{
  "hidden_size": 192,
  "head_dim": 32,
  "rope_fraction": 1.0,
  "parallel_block": false,
  "lr_head": 0.00507,
  "warmup_steps": 0,
  "doc_mask": true,
  "max_steps": 13599
}
MLP neurons of a small language model. Each row is named by its layer, matrix (gate and up: input weights) and neuron, and shows model dimensions 16-111. Each number is 500 + 50 x the weight over its row's rms, rounded and kept within 0 to 999. Numbers have three digits each. A neuron's up and down rows have the sign that makes its largest values positive.
A block is one neuron, or neurons of one layer that tend to fire together. Before each block is what it responds to, as a language model described it from the Wikipedia text at the highest values.

Description: Acronym final letters
L4.gate4:519423429437450509510564464525553488502536566549567501487530399565566514556432522592514480405531541562555536495509564666425489502482486505473507456475485539548589511515430517548516474609443588552477474594552528507518525462502468389444559442612560575456488539487589531492557517529484613505
L4.up4:451469499498468552494589491594491527525576526527521570485498528544492532497509499494413537579500463543520532375408513470501608460495570474503497487439565520498445477428437506561509505604420521410508506450506455422544476400587526500475530541432567520500470573559477424465621482507533471579
L4.gate15:572537507470510512534489528443503373555395419493575479387587558523398530503542532516531486452542534526471650535493429414453480433528540504505482492461455503472458487456527548501537445456513529534433519500505482565556444387531528463442479478558510501370482428557512490491503543460572535489
L4.up15:521487521593441571561470587484541434437459454518511508439564533470522567506495382509478492470491479636535593501565432427479482468509524472469460450482483479530467466471487461564527500488481541529489464499553556585483411479532495410475492578496553423470522476573574518445504513491547449485
L4.gate54:490471503396497515501518539535437366562481491457507470494501413609454429431494560465507556457617439485526580543478601495461515530391613484437504516414509445530514487468486449601479489591517436563463498463399424579495531530500519481474558539575486476536549552485487382475578572571527555544
L4.up54:543541420520450603481577403504526448534472501501496495485564477532490496497427564372483497440617465531494535421467448490491610493510524443473431557467411506551484492465467471540429467515532534438460567504536505585519515481500506437551478544547494518525598545529419454575528545523574590562
L4.gate104:507523531497502456488449470488507428550433518473494565452458494534406432557560497495507553493496515432550491471562547471487522505453496522518469601472482561500526436432489450471472583556472477574462395425535499435576497502588514535408529558468557520418373539520475435565478472485549579511
L4.up104:522474446526575476522489431495587510482480590476529518415519430512497502554525584437516538539499503452473477441547453516530488546546566411530552544495449548506485457483484400558518505529424470514497504517555509485584458459513553435446450577579519447453425572570479491483601482497546512492
L4.gate173:440442549535517594521588563574459376444544563483592461370592512574491631480565509491495507536473485527448533417605501515517479517489392592484505493526541492498497464488515604462571486540580517546462438465476514514537463468493477519520539441513481567390435597459530525452510488526491497578
L4.up173:443409548539543548513616444580520454512516553433605416431479510443514530540499491395486492493480492453478533474590509564468452620443420513529487511515547472426499522493522588502558433452601558519481422503505447465498489418489485407471458579514482473463464541536535472439509426533486611577
L4.gate274:496430489528485552555451451561472556453412522392497549580480433518468478480496496514456601554549533601512578451384479454449525579527475493499567497489571505391549558531539492506481475562566583493441429393460612460506505446430594476455505518487495495538520530445482514504595507560469560500
L4.up274:487560517502452562416571457519543463494442502557486555502459497517401543452495425480569492540407421543522479494519400517453435434506471461537484561486564508377431526492491453487510450588509494510436506492461437598500559485474511492577493545503398483496454523403525460604496514431570568495
L4.gate294:575581524528511507503542477496506384518462493395515513508487473516527546458555384507542512472579489416572536441517434456418551514508496593528510482469537423560477451501552528430509532495452542527452487443435410502560446444466468526421512469447466543480499527543484502547550572512510483436
L4.up294:506466464521520478468528536511527460457527533395550510449407555485404524486588443430367562491539435472523506485473456455476506502553442562568461484456450482459555550461458488444481501576510511466489563516508443548576433456546462495432390446439564588531512504469484468460446475478506547503
L4.gate358:508512548467466541551529488522554473453453506529547511514568539547455427509601443511557632506598527503504606454437544548440493502577498508493478449385502550502592472572491567519495459507474469451439454515388493501596476381511581448553485481548463453441403530497491610485589482472478513495
L4.up358:480480533450467593525558507452490467403432477502488502533524551547505478526593514513556566515526437520527533411541534535421484560558521531506437535425488478442567456545560508463466531528499571446365490552489485490610507446579613452547435538524522537502448521501502484485593506476450545514
L4.gate359:555440489533502523512464573491476444568551526470521507431566485478480677435472538442462483519511542518501443576582476579484478445550485470588491502480556403475388453480515530399519541531490416523459519540479541459511406537597556452498481493468508550492503493445516445528545544533412553455
L4.up359:503512519529585554551538594419552455528470543489491562440528472379569663478485499449509451539559428520440502553535460535495454419554550474585479587548543488558377456509459544453520537494480408596574467505529536520538385480579537448542497495482479519450569528539495416540498461509447491461
L4.gate367:550504484538457532510493496456470623505536563449583537419518517557455465486461420416429493539429467474480432523393517535502477451650518519568451501392553449520497492441484476521461563574582490442481486496484517547593449483461486484471401511569517506535501524456498492490516469546473498532
L4.up367:550501541447465584561447420466574569493490550507545551430522469458421547528453471481502526586509514496495506448482447426505450488570474487529415515489517467530501539494478483436539594520500524475477523480460492529578458517548481514402364580469445497471528463424447541520572540521541453480
L4.gate377:453600470560514440497534495542487528523545467468451619402449480515485531479500522527445472464531410488500512628585558514511578457498482451478516576435496527494467492434520535530537522486499475492594581585499477487577464604511454445532574557461575540525499454467425505513564470554358489540
L4.up377:472473604526526563442455497518531484453593484553506470487566504477501469464513402487612577543495507509435575471493457481479454605427521487503509476573583481490560463386461485562474493530480469465482488517442553474456496576603524444470520475512418531464555498479516590482472604446489426440
L4.gate406:545500507464450486561540430599525557485467487448576509469530528547504404455431527513520536488548484512505532489469540553521399568550451552527416554531444504521549572414465492491502558511477544473539582594535508485559456420547475434501496602505570624428506459433421470534624526537551519537
L4.up406:590539503466467521556476477610502544479441577532609484443492512627563511476435552523500508434522548421507549528567540536517515390541483529493494518440460486448544484492435544545540559462484534430511540470532602515448478437438532460556472607515492543453488449450502399509551531551490580483
L4.gate410:466421528577551540564496511464513470512543485499483537533463415452468534471461450524571581483568498591515528515516464481490519381505426513524524405542499493482574458543466393495506474524524467515463452493490525434581566437565551476457484556522502569400464533431489414546578498475462541592
L4.up410:520530499452554402557534457480488371448504502493520463520523543510437498479520412447506494493586479475457484450480494514501506480548479523440469579474495423524432481470563404476432432531613582493607477531583502516457453463648473444478521516462502514506431422528454480529539490592539546456
L4.gate499:482536616633471513422442516443548483578533482516526549479636450586496558488547468517574429443458447422515470535528520535524510473503459545535509528427449549514473502536493494602488459459516599522451569474483452503467440498435418548470484497551466559458516517524532432518524493436460479505
L4.up499:509588493536465505475457492551479552534522466638608419405577482552520427540529508472530468539543421546528520496507445580413443503473540511560439565497469519525452534499501489539479609538432524540465625525555541486511484469484521492482540470584483498490437611495481580499500456621440516515
L4.gate507:463432514533549416537482498485525424433525484493592504483507422535463556523451524515549470471524507484515474539578591484496526478410513446548526486574474583516454454448524454524523530543471497601488409458537525459510470524461576488457488509456420534514598565558506481479476498544539539473
L4.up507:487477483545568545582469539441505421599463513472561396497513492480602518454513468518505486454550484434494610467481411557474489426567592461496488515480465547578487484488471523562429441538432483535442495569461545556567546379497587447449556529506586496466466488468492440482647496558586500473
L4.gate584:474511486394486527390534435626513470439577465443567484488489546480504505435497414501473464501517479459444488490558532563521520454507490448468558485460409526507510471464477476461552485492479515504458486534459438571425525529544540444395544444403614499454370490549451429491414510545494522454
L4.up584:475511505506537525438482430600518476474597549549525456490510496457498491478548507501537479429541497549430533554563386545543545437525491466539572560532375447496537439468466514510536432453548560516448489560428507517451537477392593346563422503469522546430408594511444468473549517510529520438

Description: Table cell separators
L4.gate83:377509481498504470551552510491571535498509575490515567458584419527594489543459427555540503550450464446553502512537484507463477537607578502445522606476533449516523533527465525434534566433479508572541497493471450534428560444400535528533586523547557515452521521506533457518469603367461557468
L4.up83:579452487511364555412573367481527511458443512465479495595488462450482591522462524438511524520522537556467437512488460477458450594565435492415538504529531416380487583470515498482486475468607429508456475495494495456567543505607499502486513497521507450544604495504595547483434566445552530515
L4.gate110:510494541481453510531422523508583519542447538437466526463479488475559527605514450455477539523514502518428426500523507541437475525413477505520549391530523439516480560451559454513448440503433515501584481571482525501482385466538601575545529499483561550482446535588486490516573465565501573571
L4.up110:428447512477468495490468520529538462539553547535519519446501471483501607445419553544483412437584564443436509534506409456496532503507449473487630398538480499384496612510521484518441563473475496415526505461422587538397541576461458576509509464482541527449448494461434562540525474482466513549
L4.gate119:473487522515592492571487504497551553456540350511434554413512477420554537529516498613436572572514492491612492455463402385486436511524569533536525390477446506452500470566477562496551597469439576519639538503588500477537535539458487564455534479503476498526555564454520508435399427444501548591
L4.up119:492595471535554557464549514536484514493503549528418504513543524494450504571509439551483534479424521434438453535412441518498518488446506478518483547511548478474511524455546539509503540548520463452507567483395507497442500509528483455496415471556533604453464461460496584469357621400467604521
L4.gate133:455517528499519416516431495491587493503502539493375594458438537559519538467492465510621549553522581484507434643570413515456490512478502528558533504544534494478498525481502623490518454559470499515504535415497533400523479461484508503437474568442587530462439571412544477505522499607500506532
L4.up133:458477466453442475461498405412585381409544491553433461487467518539503444435528508460394448519469561557446424529459464594511496589521508514502490476465576432430578436547455553507590463459409451448499498426484521393500567499478524449542558529571544484471482476536593528506427476374501563568
L4.gate206:504450534487477504434452447608488554538544577506520478512532456442483567452441428549531509455384493518554394477524549508555519513484468599431455443507520482439505568470549464458496516445480523506471519426502474533493452600515484530506527410419387604478435473515559496486503575477576532548
L4.up206:421506440521489534460355428460505503489535496538483521544488496529547514444575468511576475522472520465503497466577459534437396475472521532528505501526513503484476506467369429526504518425412422473509602592485538449475499542574568454564489573506552497432386501418462452489533529506475431587
L4.gate251:529502428519545474487514522579479555555499484447467536460528548488521516556543461437462506404549501609573469536487531562525403454532501513497508552435538493427580531499453617452514404443513445477380524479460538497372537500516521515534476513492612484518446505416523518620428505520532462551
L4.up251:482489551501546462452576462525528484507510512582559451541531426468513552570449545476483403403491532566532612541566453586457558526510517498514576571526467547424465546584469564495526508485517397483446567554473483538483531468466572504505495492363529468497461517425465518440486571594476491435
L4.gate395:507521500429415451459348351513522561476521558539517542457509504470566457484528492471580565475555464523521390515541560513533552473423480503517463470509560526311515505493461517451497507524480454366509566516366492498549523457413475466502458537358566486520451391427493451476427542464530451474
L4.up395:459541424482447358462453390449525496497584527530510511441390431470356491522530465551581557485476467435502425501500476515559561489422523436488508397436453485431593398494434535492504563517414441494471598439391508469541445491444438561543481591455534551559517417441555481423490531463541423485
L4.gate418:455484536472500490485487427484547564473465504575485533555463466421571517577577485538477401466494547453434607567453518525424456528548515487492495525523455473408462555478524552520501390431471524447595441478500420406582571490458582474544454570450484475506477460427491550461515497574510458548
L4.up418:497425563472429518462406597524437479560487432538493553522481464545507531516510481506453466497561562477529462554520473588497578533441572467523537418468504483540523547529605461648494505426520559547550564392542550467494556436489537478538563500595532359548510491501533438403468535598533555537
L4.gate426:458475432531489468553499511486364533509490450486513549509599444470535484520481512606494464507466572406531489621430533480619521549470532508503483479564602440526605550472512601484438563582429488551451566529510513524552465467440497563519472426610514538504454535458474537568426448451569455567
L4.up426:439469514551489496450526528569558490535514469514471547537551451500595536574494502602490470552429539627598447490518461505587495537489466511482449570591520408425537514563514465513543467517498491524487508561438508388562484590560499515423544431569473473457503505526485420552581512539539555544
L4.gate440:471479517498462545519440485525553561499501546453524556482421485486497420469428463463516470524456484564559498393538560490519539478463522565506602515535425540357513507491474482574511473536519448364557481498509590534536524516577517518518433485515439499504367489541382503471544503560520448501
L4.up440:519462424458597476499462511555484527552501457492570511495503501396507399456415427394514543488465539512480416474507559507495538511492461526523539474526441424482549607457508565521459539546477475474504578506473503497573527558578577523524436469494538512536410397471434452466437517468559539480
L4.gate476:486519502455550524569393393517498441489473544495523520501465481447522481617480494480501596521474579469444484457493486560549552548527522466402492445549583462502429558499428530507471559410423542513496520450432576492460533505465515551514392578461505481453492455494497560581505585453530543616
L4.up476:410524551446422521486457559455421419485566542557552478563467506481616516533492552443507503525482389483437468574502383540514478586470548548536468401485552508535469479500494491595484415426494462486557492492477510502501570463496435460528482445475490555476536587520431536411524524548500564515
L4.gate505:454453497453391504501518542444474587451420432488439527443541420433499461559447481456501478519566479439578535512510542392508517612525516524472530588474508556487583476512515531629376422553436457458427440553558476483489423472461568604537506549514494508534458450461400537458497529542548474548
L4.up505:469533546493536514554529448483459484522489540516488535461447455377420462548455608523611520508501452553527463532506502493481541609424441526594476528548521414540490528505431426619443460502456561544456486684517460549495507575555544489434456511489496457425389447481495492537424376504560542506
L4.gate549:541569535540559486505530404506509387491540525445551527531502548532516455463460483499530504497550421458556471537527406594513442506560458557519546463518551423528530466417422463510481494403496509492419491505489551508603644530444443583597495482516539575559518457502454376558454504507536489457
L4.up549:439549521581515470434494471515489448489601528513547570475508464537550450564594501551436473395543476423551450481463476530478445503545541620473538530451599508479518448538414599526480508484553583487500542525496500431583537489505468576572551500547616501538486524424485490581507524486486505520
L4.gate579:411447510469457553523410430461416444512479442385347515500540463472435522485407493505503511505524496509510410555555509439546499495514535532434569489519465363495567478491584510545462523520379415509479548453471486479566439484424583555554496512541512549428485447479540545516396506505505513561
L4.up579:466452507562508573453488473478525499491416555433447539539510523459416469507381482377388462488503478630614477566441466446522493475437593532496482419524448411511614498443500483579485495512486471471473480437521493529581568616478468517465450499374528487409444478475566574496469437540564526468
L4.gate586:457562518427419510480561530417392449520513429576522512420525487436514525460494502498479508404507531533530545503518474559561505490507500449464502513552528443461512502464535519469577457415461475471545525497589625610495471452496416553564483443508563508538505474533551469446416582482493538543
L4.up586:490521484471400467504478529525547515579492513536552561477439397549529578474500509495487396475525517480518559596421438551569480542480533445590499466484488395437527516497542485488498556392523477557506504525528617550476414446380516557561454543489558481498590495476437584525589625567496509501
L4.gate598:563526567525556435541477550506590515439472523492549567545464538467560443530490429415529541481431481418426540544539494524545575442533509532357582457475539504481465496508504463521511538519500525442566370483518514451572408486536647503458466556577447513625548480497515459536470510495481574549
L4.up598:481577500490476579535470486500516383473599450489509455516512490490510499527552561374441520453545481461424514536539450480482556444565491465535542512522504523372452493547466516494460514523547422415402425563561518504516529549545580541513560498519527594588467517546485464530494598554414557522

Description: Copula and table separators
L2.gate40:517503430588459545473510485489429441531441509485627501421395545425598517384546438429531529558522521520468461582471511566520497544509503511559497390570432527462556520470569531564507486439431599465567523403484500456408430455514473428544585479420475522508534486518501540500456494448495420419
L2.up40:528542538555497524543448583526395560439482453524578532496545560505515452474532511450535570528546470548433441458501541491443466543513517494540362403439531564481550479491534527589497467458459626464495478461529555470544400541518485544600553577469514483602462461440534527531463533469449435490
L2.gate74:489496510437530419560451484409518436547512462519459468479508563517530406457389561469537418452535489548557473433508494487537550419548532487512433509570488439438549477504512530377506483478558528493546554484440458479480480535446475568497478475489482507482541611478416526554474458475395473558
L2.up74:449426453556544540607497530388473534445490511507496514502564571551595444522510472490456396386420476483573522515504416499493523440544548425539438521496578460533565499598530525472507502435551525409514530417480459523465543512493402589562466418540501496483528529429442521514424527416422532540
L2.gate172:572460399491489463497533605436485417517566584514405518446547516576571501486536533478474548528500489515515475488546547479482527412518577491398419558426501538525461440535449520489523441476538538522558538416412528490464564515539571474514434487526459561562466392540488492506465536511462556498
L2.up172:443503527579553512430465489439511509517496459553549503551404535400487459480535420510561552529518426501465520459466400547498472521502488493578575601582502434587539505492413517527414556575567420535544494558529488466533417506430431550450505523460517373444428482471529442522592437476457449513
L2.gate510:474460499499450402511465456473473460507468467459531567425506556441491486452444538464570497547458437455475590465564488550564443510451485504543491580549495442467568460519507509439512448476425493493586436457445469518500566490513559565487545572547629501569418508519459462531540354462548519512
L2.up510:563516419468396383583455472554437428487531491427511620385549485450475482460552430518518567568505494500477495467609479475552496464460485522532456583593548488370550522523486556478499556523405515425506453484432437481488548439457484564531492582524514570559350462439492475517533517486537458487

Description: Table header pipes
L5.gate44:481434536574451481503575465464458470465511434508537508602510525397602423572454477492541594485485509460616505546549422565486476518418528522539448446512540597443529412516534525554582469551452479575452511493535558444537441473461519520476586446464511444518517484511399513499575453615496478491
L5.up44:548516501445443576424474412520424475606476488479483547480531523451476536476465571574463403475466484410467463387449531525573434569572477542581406520399542495493506403457507564524562558545450529460547487516512516540489549452548480498490505495453499504432547493432568522557422522469399579454

Description: Commas and opening quotes
L2.gate102:546488516496486467461504477447506425555503529570468544505450525377562550527442504469532530457503467518495468440460514483539497439477486515513524489482503544474511485447489515534481490423580535494471480460388496531545451589577583473485400483446488557516555546590501506493507557505580530476
L2.up102:515511468562489537441495471433559428472512545546446518423392566353521481529496530483535579477530446481412448444449494485603552478474557528475534534514463553453507483482483488513495530495544529433459508465396479490521540575587538473454478504477480553542513580577489484481499542448525525463
L2.gate182:453518521524509463505502576520484527496470419445542527384547593455547549497555533520430432494446480569439540583439534547522384575493540534422445481516433613439473502481524555544515486591529572484473437490470557526557527468516488410491511471403522571493407427475520479542378521462558439471
L2.up182:514457572494525392420491406478433588599536485555477481468485539469445545496415507453575546518435521570470531450611558561474500490457490446525455452504461567411507624515572535480400515562446467463556550552481452460462427471548512465408463564489545523573507495553554339544437547555479519541
L2.gate194:418577477530401440479543525446486522544505434596534451473513468424397544412573575517424492447421499536432478622442487519499462500491527528444405498416520511534500549544495498465390538507530517489529457398501516445505477488557495484608502448491471570554409528488462487473512505504435513564
L2.up194:517562524484490477474523458553540530506406400513535534475454552399497450407494547516337477417447483638491530552467465586549543512516425546444430523487419538517442490538479486474445449452503511556549523530593504478466462457484576442540528443566482509466430457532481460438476512502514422609
L2.gate605:456472412511512527459558534598498495445476603426536457412435459449503495480576485496594444432481515437544506472419448409554469561494471430569441464543550495514483461441539462540434546470488491470489497486517510523452478458562503461461530509543465514430530475543481436518477494465540494622
L2.up605:494450530477497474449546619471458511483506455548522498454451552475546499442505439538528497353384587504461563518474473431456581424511451488544508434478544533578538428484576475504470524487494515441541497511463433481525515542578463461519517500531404490509466452552473437553479572502531511523

Description: Word-opening fragments (rep-, opp-, exp-)
L2.gate114:408600578552464455516529511527645474521550419435540558464477538499557503489522487552533497445600391494477486539408493459512512554476471485492423512451526542533588429544432451513566489588690503527572515552530506462507449466528500559429577491557612544553405459469402555518469472450501480465
L2.up114:525591534513557557561477524467605488511527441454503547478415530525524487500454482603474557458541507492523528543518579487520535491449421544539509518483499556469611400571380527517554413586518492515509524573526531437483439531514414520441541511534534530557471565441560582484437429465476486611
L2.gate240:477449500474502516527456592377451522596499476485506397449516533480434454555513457435535434483484564557521488498527425415532470408548454516509516469670519429621448594483472380515550508487554494543505428398502425451557502537596492453443399488481468574458437456549485472445496530554535520471
L2.up240:395503549450528519537356594454494525597544456606510474452479510551433458429597506469474601474441509613512424516434446517547470514546532526502438541428550536594451484530446487563554426469486503432575504483572461461584529490532525555509522462464564552518506489441478564496551473540502481517
L2.gate412:561546472440510441472455530516476469456361525559508535466517486465570492479470477514575518462568519471525575453502472446565453451596379531612428489522493539506528482489423478565531541462475495544494560408473462478574548507474575444540494522458482453525465536484451563435385532552514507553
L2.up412:513565482491582459543503551523487532526508495596471491528516510442566490466437484507535549479602533532514493454507468428544410518489466481542473513535486508447435484564420441555542478503566465448584491410459453506584480512479532490468514505579603434481539478462451609492409509488527395531
L2.gate600:551452605514530504562463579483459491455386486555584455465544558442525599580512415526602442519541566546485549451526495472545529416553491430489485358517501512630476470423504418527500468524479493518519530493417491489547434519508466509543506596441527525546491538444481513532518490493490414498
L2.up600:550468564462530423492425528562503431539416473472584562457448469485439602535527546477556421558540588511493557568495368502488511399544396536645550491447460492587479469550489437574561627485541458529504482410495589565417452472499498497481596536426496491487548501484507493615540456503540540571

Description: Mid-word continuation pieces
L5.gate72:457472446488506501513446497398483541442546470509545568525579543481447513437470520555544507490489464462540553447449458547494477509506458479545477520548576468499426450439512470511564527523494394463461542503501417583506484471629374414417478478433511552477478460462537556506458476484508435482
L5.up72:530496509548503503514471548404493415502438533484496449492480378546456558464488410549471565411515508464469500491481582503538507494466575480496534489529577464463493484555505527549611474481501482478543524477510440536500486483532506509445590532514482521608463520489510570543594503427419549606